{
  "num_attention_heads": 4,
  "num_key_value_heads": 4,
  "intermediate_size": 1280,
  "norm_eps": 1e-05,
  "positions": "rope",
  "init_std_o": 0.00744,
  "init_std_up": 0.0441,
  "init_std_down": 0.00333,
  "optimizer": "adam_variant",
  "beta1": 0.9,
  "weight_decay": 0.098,
  "final_lr_fraction": 0.1,
  "dataset": "wikipedia_en"
}
MLP neurons of a small language model. Each row is named by its layer, matrix (up: input weights; down: output weights) and neuron, and shows model dimensions 32-159. Each number is 128 + 32 x the weight over its row's rms, rounded and kept within 0 to 255.
After each neuron's rows, "fires in" lists the words (lower case) most often at its 100 highest values on Wikipedia text that the model never trained on.

L4.up80 [124 132  94  93 147 109 102 101 150 151  67 123  75 185  88 117 171 119 161  56 112 147  96 188 158 114 151 116 137 100 151 142 167 166 146 127  83  93 128 125 170  91 147 174 127 138 104 183 124 159 111 160 112 152 118  69 128 107 153 164 137 152 139 136 191 161 128  94 136 147 123  84 144 163 138 151 110  80 100  96 112 175  94 114  85  71 161 129 161 129 112 219 113 202 124 152 115  39 123 224 135 144 129 175 144 131 107  67 147 107 119 127 110 115 117 137 137 168 186 110 147 125 111 192  96 106 122 130]
L4.down80 [146  96  91 114 134 160 134 114  99 156  90 134  88 164 125 160  94 145 172 120 162 119 162  99 123 156 191 159 107 175 119 151  99 129 196 228 108 129 118  98 146 144 135 154 100 123  87 107 172 119 118 181 142 130  93  57 116 165 159 166 115 175 144 110 145 112 100  71  91  82  78 181 123  97 157 142 159  93 172 125  62  91  94 106  76 150 120 120 125 103 108 148 183 124 114  87 176 121 135 183  94 132 121  88 148 137 128 104 130  38 177 126 137 160  76 147  86 125 119 150 186  96 133 126 125 127 116  85]
fires in: "of", "parliament", "island", "transportation", "paris"

L3.up274 [183 137 120 157  66 119 109 140 143 109 148 110 143 130 138 112 146 143 156 173 108 112 125 107 127 106  76 119 101 142 107 156 163  74 133  89 124 110 144 109 132 113 146 149 119 114 136 122 122 133 117 125 107 182 118 117  67 106 118 142 119 138  79 119 116  83 123 117  82  88 212  90 152 106 126  78 121 139 137 188  87 161 167 115 131 116  89  81 183 217 146 111 149 100 165 121 155 118  85  72 126 204 150 128 140 208 128 152  61 141 114  77 142 124 123 109 136  81 123  95 150  97 146 100  97 144 127 131]
L3.down274 [ 83 124 129 119  97 150 109 130  51 135  99 165 128  93  89 162 136 162 127 145  73  48 123  96 179 163 152 122 135 140 151  87 194 112  88 101 113 167 123 110 175 117  66 113 134 139 106 131 130 140 132 125 141  55 105 164  94 109 114 120  91 101 130 133 150 124 173 172  61 116 172 168  89 153  95 144 131 118 118 150 113 138  58 199  85 136 139 159 107 112 137 102 131 127  91 145 156 139 111 140 179 129 106  94 100 116 158  51 116 162 154 144  88 137  57 146 139 177 188 103  92 146 170  87 142  84 136 163]
fires in: "there", "will", "can", "they", "could", "therefore"

L6.up945 [194 133 142 179  96 126  93 137 101 142 112 108  62 133 113 184 107 118 112 160 167  90 136 114 174 110 128 150 133 101  98 153 149 112 145 100 171 134 153  95 146 143 107 149 150 161 153 135 162 188 137 101 120 110 136 137 150 184 123  74 106  94 107  56 146  99 163 159 100 171 133 139 108  78 142 184 100  98 111 148 102 181 112 102  77 131 121 129 163  66 138  91 135 124  93  80 122  84 114 198 154  92  89 159 144 143 186 140 106 118 162 144 107 174 116  96 145  80 118 110 148 134 115  52 132  84 180  97]
L6.down945 [ 85 150  69 141 107  76 110 189 147 167 152 133 152 124 134 119 162  91 123 158 127 128 152 132  36 137 156 102 139 122 162 119 166 128 119 144 131 164 140  95  91 147 128 115 183 113 141 114 164 102 121 114 101 143 154 131  59 132 133  90 135  97 118 109 118 147 119 125 132 147 132 144 183  92 142 126 164  89 121 170 121 141 153 102  65 100  84 131 196 210 115  97 128 162 148 151 126 154 106  44  79 195 124 115 143 172  95 161 174 151 132 127 156 113  89 161 146  74  71 128 165 122 158  98 189 155 109 102]
fires in: "but", "although", "according", "though", "if", "while"

L3.up142 [114 116 147 115 113 131  62 183  77  75 162 134  75 117 158 200 233 121 119 129 134  84 106 166 114 177  90  91 166 114 184 135 130 172 118  93 155  85 146 124  82 112 184 134 120 143  84 142 168 115 111  98  85 115 131 109 139 133 104 188 125 161  84 103 152 116 159 150  88 149 124 111 117  79 175 163 165 122 133 115 183 143 171  83 116  92 128  99  92  82 115 156  60 137 152 149 168  65 117 162 151 200 160  88  80 165 117 119 104 139 134 125 122  95  98 137 159  94 131 137 166 130 133 127 145 113 149  97]
L3.down142 [130 197  93 104 128  48 139  86 174 186 180 148 102 159 121 106 117 135 102 133  82 125 135 167 114 108 152 153 181  83  62 112 106 167  90 152 149 134 156 106 135 156 114 108 169  67 108  97 104 109  63 148 134 143 153  97  82  61 157 144 137 139 176 166 105 157 134 115 150 125 139 156 139 108 101 158 151 142 117 172 107 158 146  74 137 128  91 190  96 123 108 130 167 154 147 153 113  68 108 162 146 117 102 145 182  95 126 193 133 126 136 123  63 114 144  47  76  93  91 149 126  67 149  86  79 110 114 126]
fires in: "him", "himself", "self"

L4.up1011 [138  97  98 134  58 172 203 100  91 151 152 122  86 128 156 171 147 123 158 126 169 132 153 109 138 157 118 113 103 115 107 196 142 148 134 140 146 108 135 136 177 165 107 158 185 116 167  69 140 169 130 114 122 111 152  96  86 165 154 101 132 103 119  85 107  81 133 146 112  88  25  83 146 140 127 188 167  56 162  66 123  71 134  99 106 141 157 105 145 133 136 171 114 166 104 155 168  69 121  90 115 146 202  97 127 149  74 116 121  88 138 103 106 104 114 128 126 142 136  67 163  97 145  68 124 151 144 185]
L4.down1011 [231 130 166  75 139 125 143 109 110 126 118 109 117  83 129 171 175 152 156 106 200 128  96  79 144  98 140 136 137 169 141 171 100 101 147 115  69 148 131 122 198 130 193  84 184 132 175 127 123 196 149 133 128 185 154 115 140 171  88 114 102 124 106  60 116 116 195  84 103 109 193 124 105  96 116 104 106 120 170 119 145  96  88 184 113 121 140 137 105  92 142 132  69 111 112 117 120 118 138 113  97 188  95 125 154  78 182 169 160 158 113 115 119 142  77 102 152  76 152 144 175  80 109 159 147 152  78 152]
fires in: "as", "for", "once", "genus"

L4.up705 [111 165 142 145 118 198 120 207 128 116 136 106 118 140  82 127  91 156  67  79 130 160 111 137  67 113 172 115  86  88 130 125  89 125 142 112 107 184 137 115 143 162 161  90 115 104 222 121 138 105 108  99 104 109 135 110  91 135 173 137 107 120 109  96 137 133 139 135 142 117 167 140 104 162 152  77 184 114 126 135 171  97  71 131 143  66  58 166 202  93 139 146 118 132 160 143 146 107 148 153 158 153 116  71 110 172 102 168 107 116 122 171 124  75 105  62 159 164 209 162 122 125 113 107  87 136 132  93]
L4.down705 [163 126 110 106 153  77  94 103 125 146 104  97 127 113 120 129 132  92 155  65 104 156  92 163 164 126  91 127 168 151  78 117 185 118 131 131 152  64 141 155 125 150 113 120 121 136  62 115  77 179 121 177 137  82 185 179  90 115 139 177 159  74 152 138  80 116 131 151 110 130 175 142 103 171 145 176 132  90 143 123  88 110 148 108  75 155 112 102 111 121 140 123 103 157 123  96 161 142  79  90 114 165 143 116 176 113 175 241 120 103 100 134 177  92 185 154 174 108 107 164 116 138 165 110 113 134 145 185]
fires in: "him", "politician", "her", "himself", "died"

L3.up321 [188 114 144 145 166 162  91 200  91 137  94 128 123 136  77 129 128  92  94 167 124 125 134 134  87 118  83  98 112 113  46 143 144 121 127 120  98 150 101 143 171 119 209 125 149 146 120  83 126 159  87 115 116  99  56 153 113 136 196 116  98 173 130 132 125  75 112 192  95 133 175 145  79 171 151 108 118 104 130 187  88 169 138  96 116 104 114 150 146 112 192 137 134 130 142 144  70 142 103  93 157  89 110 143 132  83  69 108 147 108 185 178 153  95  91  53 163 122 175 105 155 131 162 153 151 150 112 114]
L3.down321 [145 162 134 131  82 124 168 162 117  88 143 172 122 118 126 153 158 114 124 119  88 167 195 128 158  94 150 140 126 122 132 187  64  95 132 102 106  58 111 123 133  98 163 189 151  81 137 117 102 200 202 139 133 106 130 102 161 153  90 159  74 107 132 110 150 183 117  93 166 158  72 117 173 106 151 145  89 127 136  51 118  91  92 124 112 132 102 124 122 130 141  94 179 151 159 110 139 122 103 128  60 146 153  45  81 152 164 132 101 146 172 147  83 136 201 230 104 144 142 145  96  69 143 146  99 152 124 158]
fires in: "her", "professional", "performance", "higher", "arts", "researchers"

L3.up806 [ 91 102 102 158 136 122  99 182  55 169 159 110 106 146 113 143 153  60 150  77 141 100  99 137 131 154  74 143 186 111  81 167 153 124 158 103 148 109 119 117 110 118 111  82 132 150 121 110 171 144 171 119 108 108  62 137  51 102 168 166 139 129  81 165 127 126 111 149 118 149 104 136  94 112 159 135 126 130  96 115 125 159 146 113  96 109 151 108 131 150 166 142 170 156 113 124 177 129 113  59 121 220 139  65 111 130  62 141 121 108 137  60 170  99  89  42 121 132 152 146 179 143 151 117 105 151 149 116]
L3.down806 [145  70 175  89 123 157  93 100 108 109 105 140 135 113 201 140 152 124  70 124 154 131  99 116 132  99 168 152  82 100 135 159 164 164 106  99 136 190 155 104 130 127 106 143 118 134 172 103 109 101 116 142 149 132 105 139 131 141 131 162  67 128 139 129 128 182 165 117 141 134  94 161 177  34 158 105 101  58 134  66 123 161  98 190 203 108 121 127 180 187 108 146 119 149 105 142 163 119 127 166 191  77  74 135 131 155 117 169 168  82  92 166 111  62 162  95 138 108 168 133 130 120 144 102 116 110 153 130]
fires in: "as", "both", "female", "numbers"

L3.up731 [168 133  80 207 141 178 136 143 139 109 117 166 147 136 172 126 129  68 118  57 124 128  95 121 131 160 169  49 126 109 131 165  96 192 104  71  71 184 117 125 121 169 134 165 170 112 178 109 136 158 112 104 123 159 136 107 170 152 115 124 150 123 164 103  73 117 103 101 145 154  94 126  60  97 151 115 100 107  93  84  80 154 106  87 135 120 170 117 153 173 147 146  82 155  99 121 148  91 172 117 139 198 167 107 117  69  69 164 111 193  85 122 111  92 106 164 105 122 125 162 135  80 185  83 128  96  84 122]
L3.down731 [ 63 128 151  95 146  50 160 114 121 124 113 103  95 128 129 146 122 124 160 166 145 194 201  73 130 124 153 127 103  94 147 124 177 116 143 158 127 161 123 100 108 117 157 135 127 147  78 214 156 136 182 103  52 129  83 155  66  75 157 126 119 176 147 170 189  64 138 142 115 144 185 123 130 149 107 135 150 101 160 125 168  81 142 148 125 152  76 166 176  74 133 137 151  90 140 157 151 144 126  87 133 106  87 162 170 143 121 136 106  86 133 155 111 161 150  71 155 110 128  78 123 119 107 178 129 137 110 119]
fires in: "called", "may", "as", "figulus", "that", "pictus"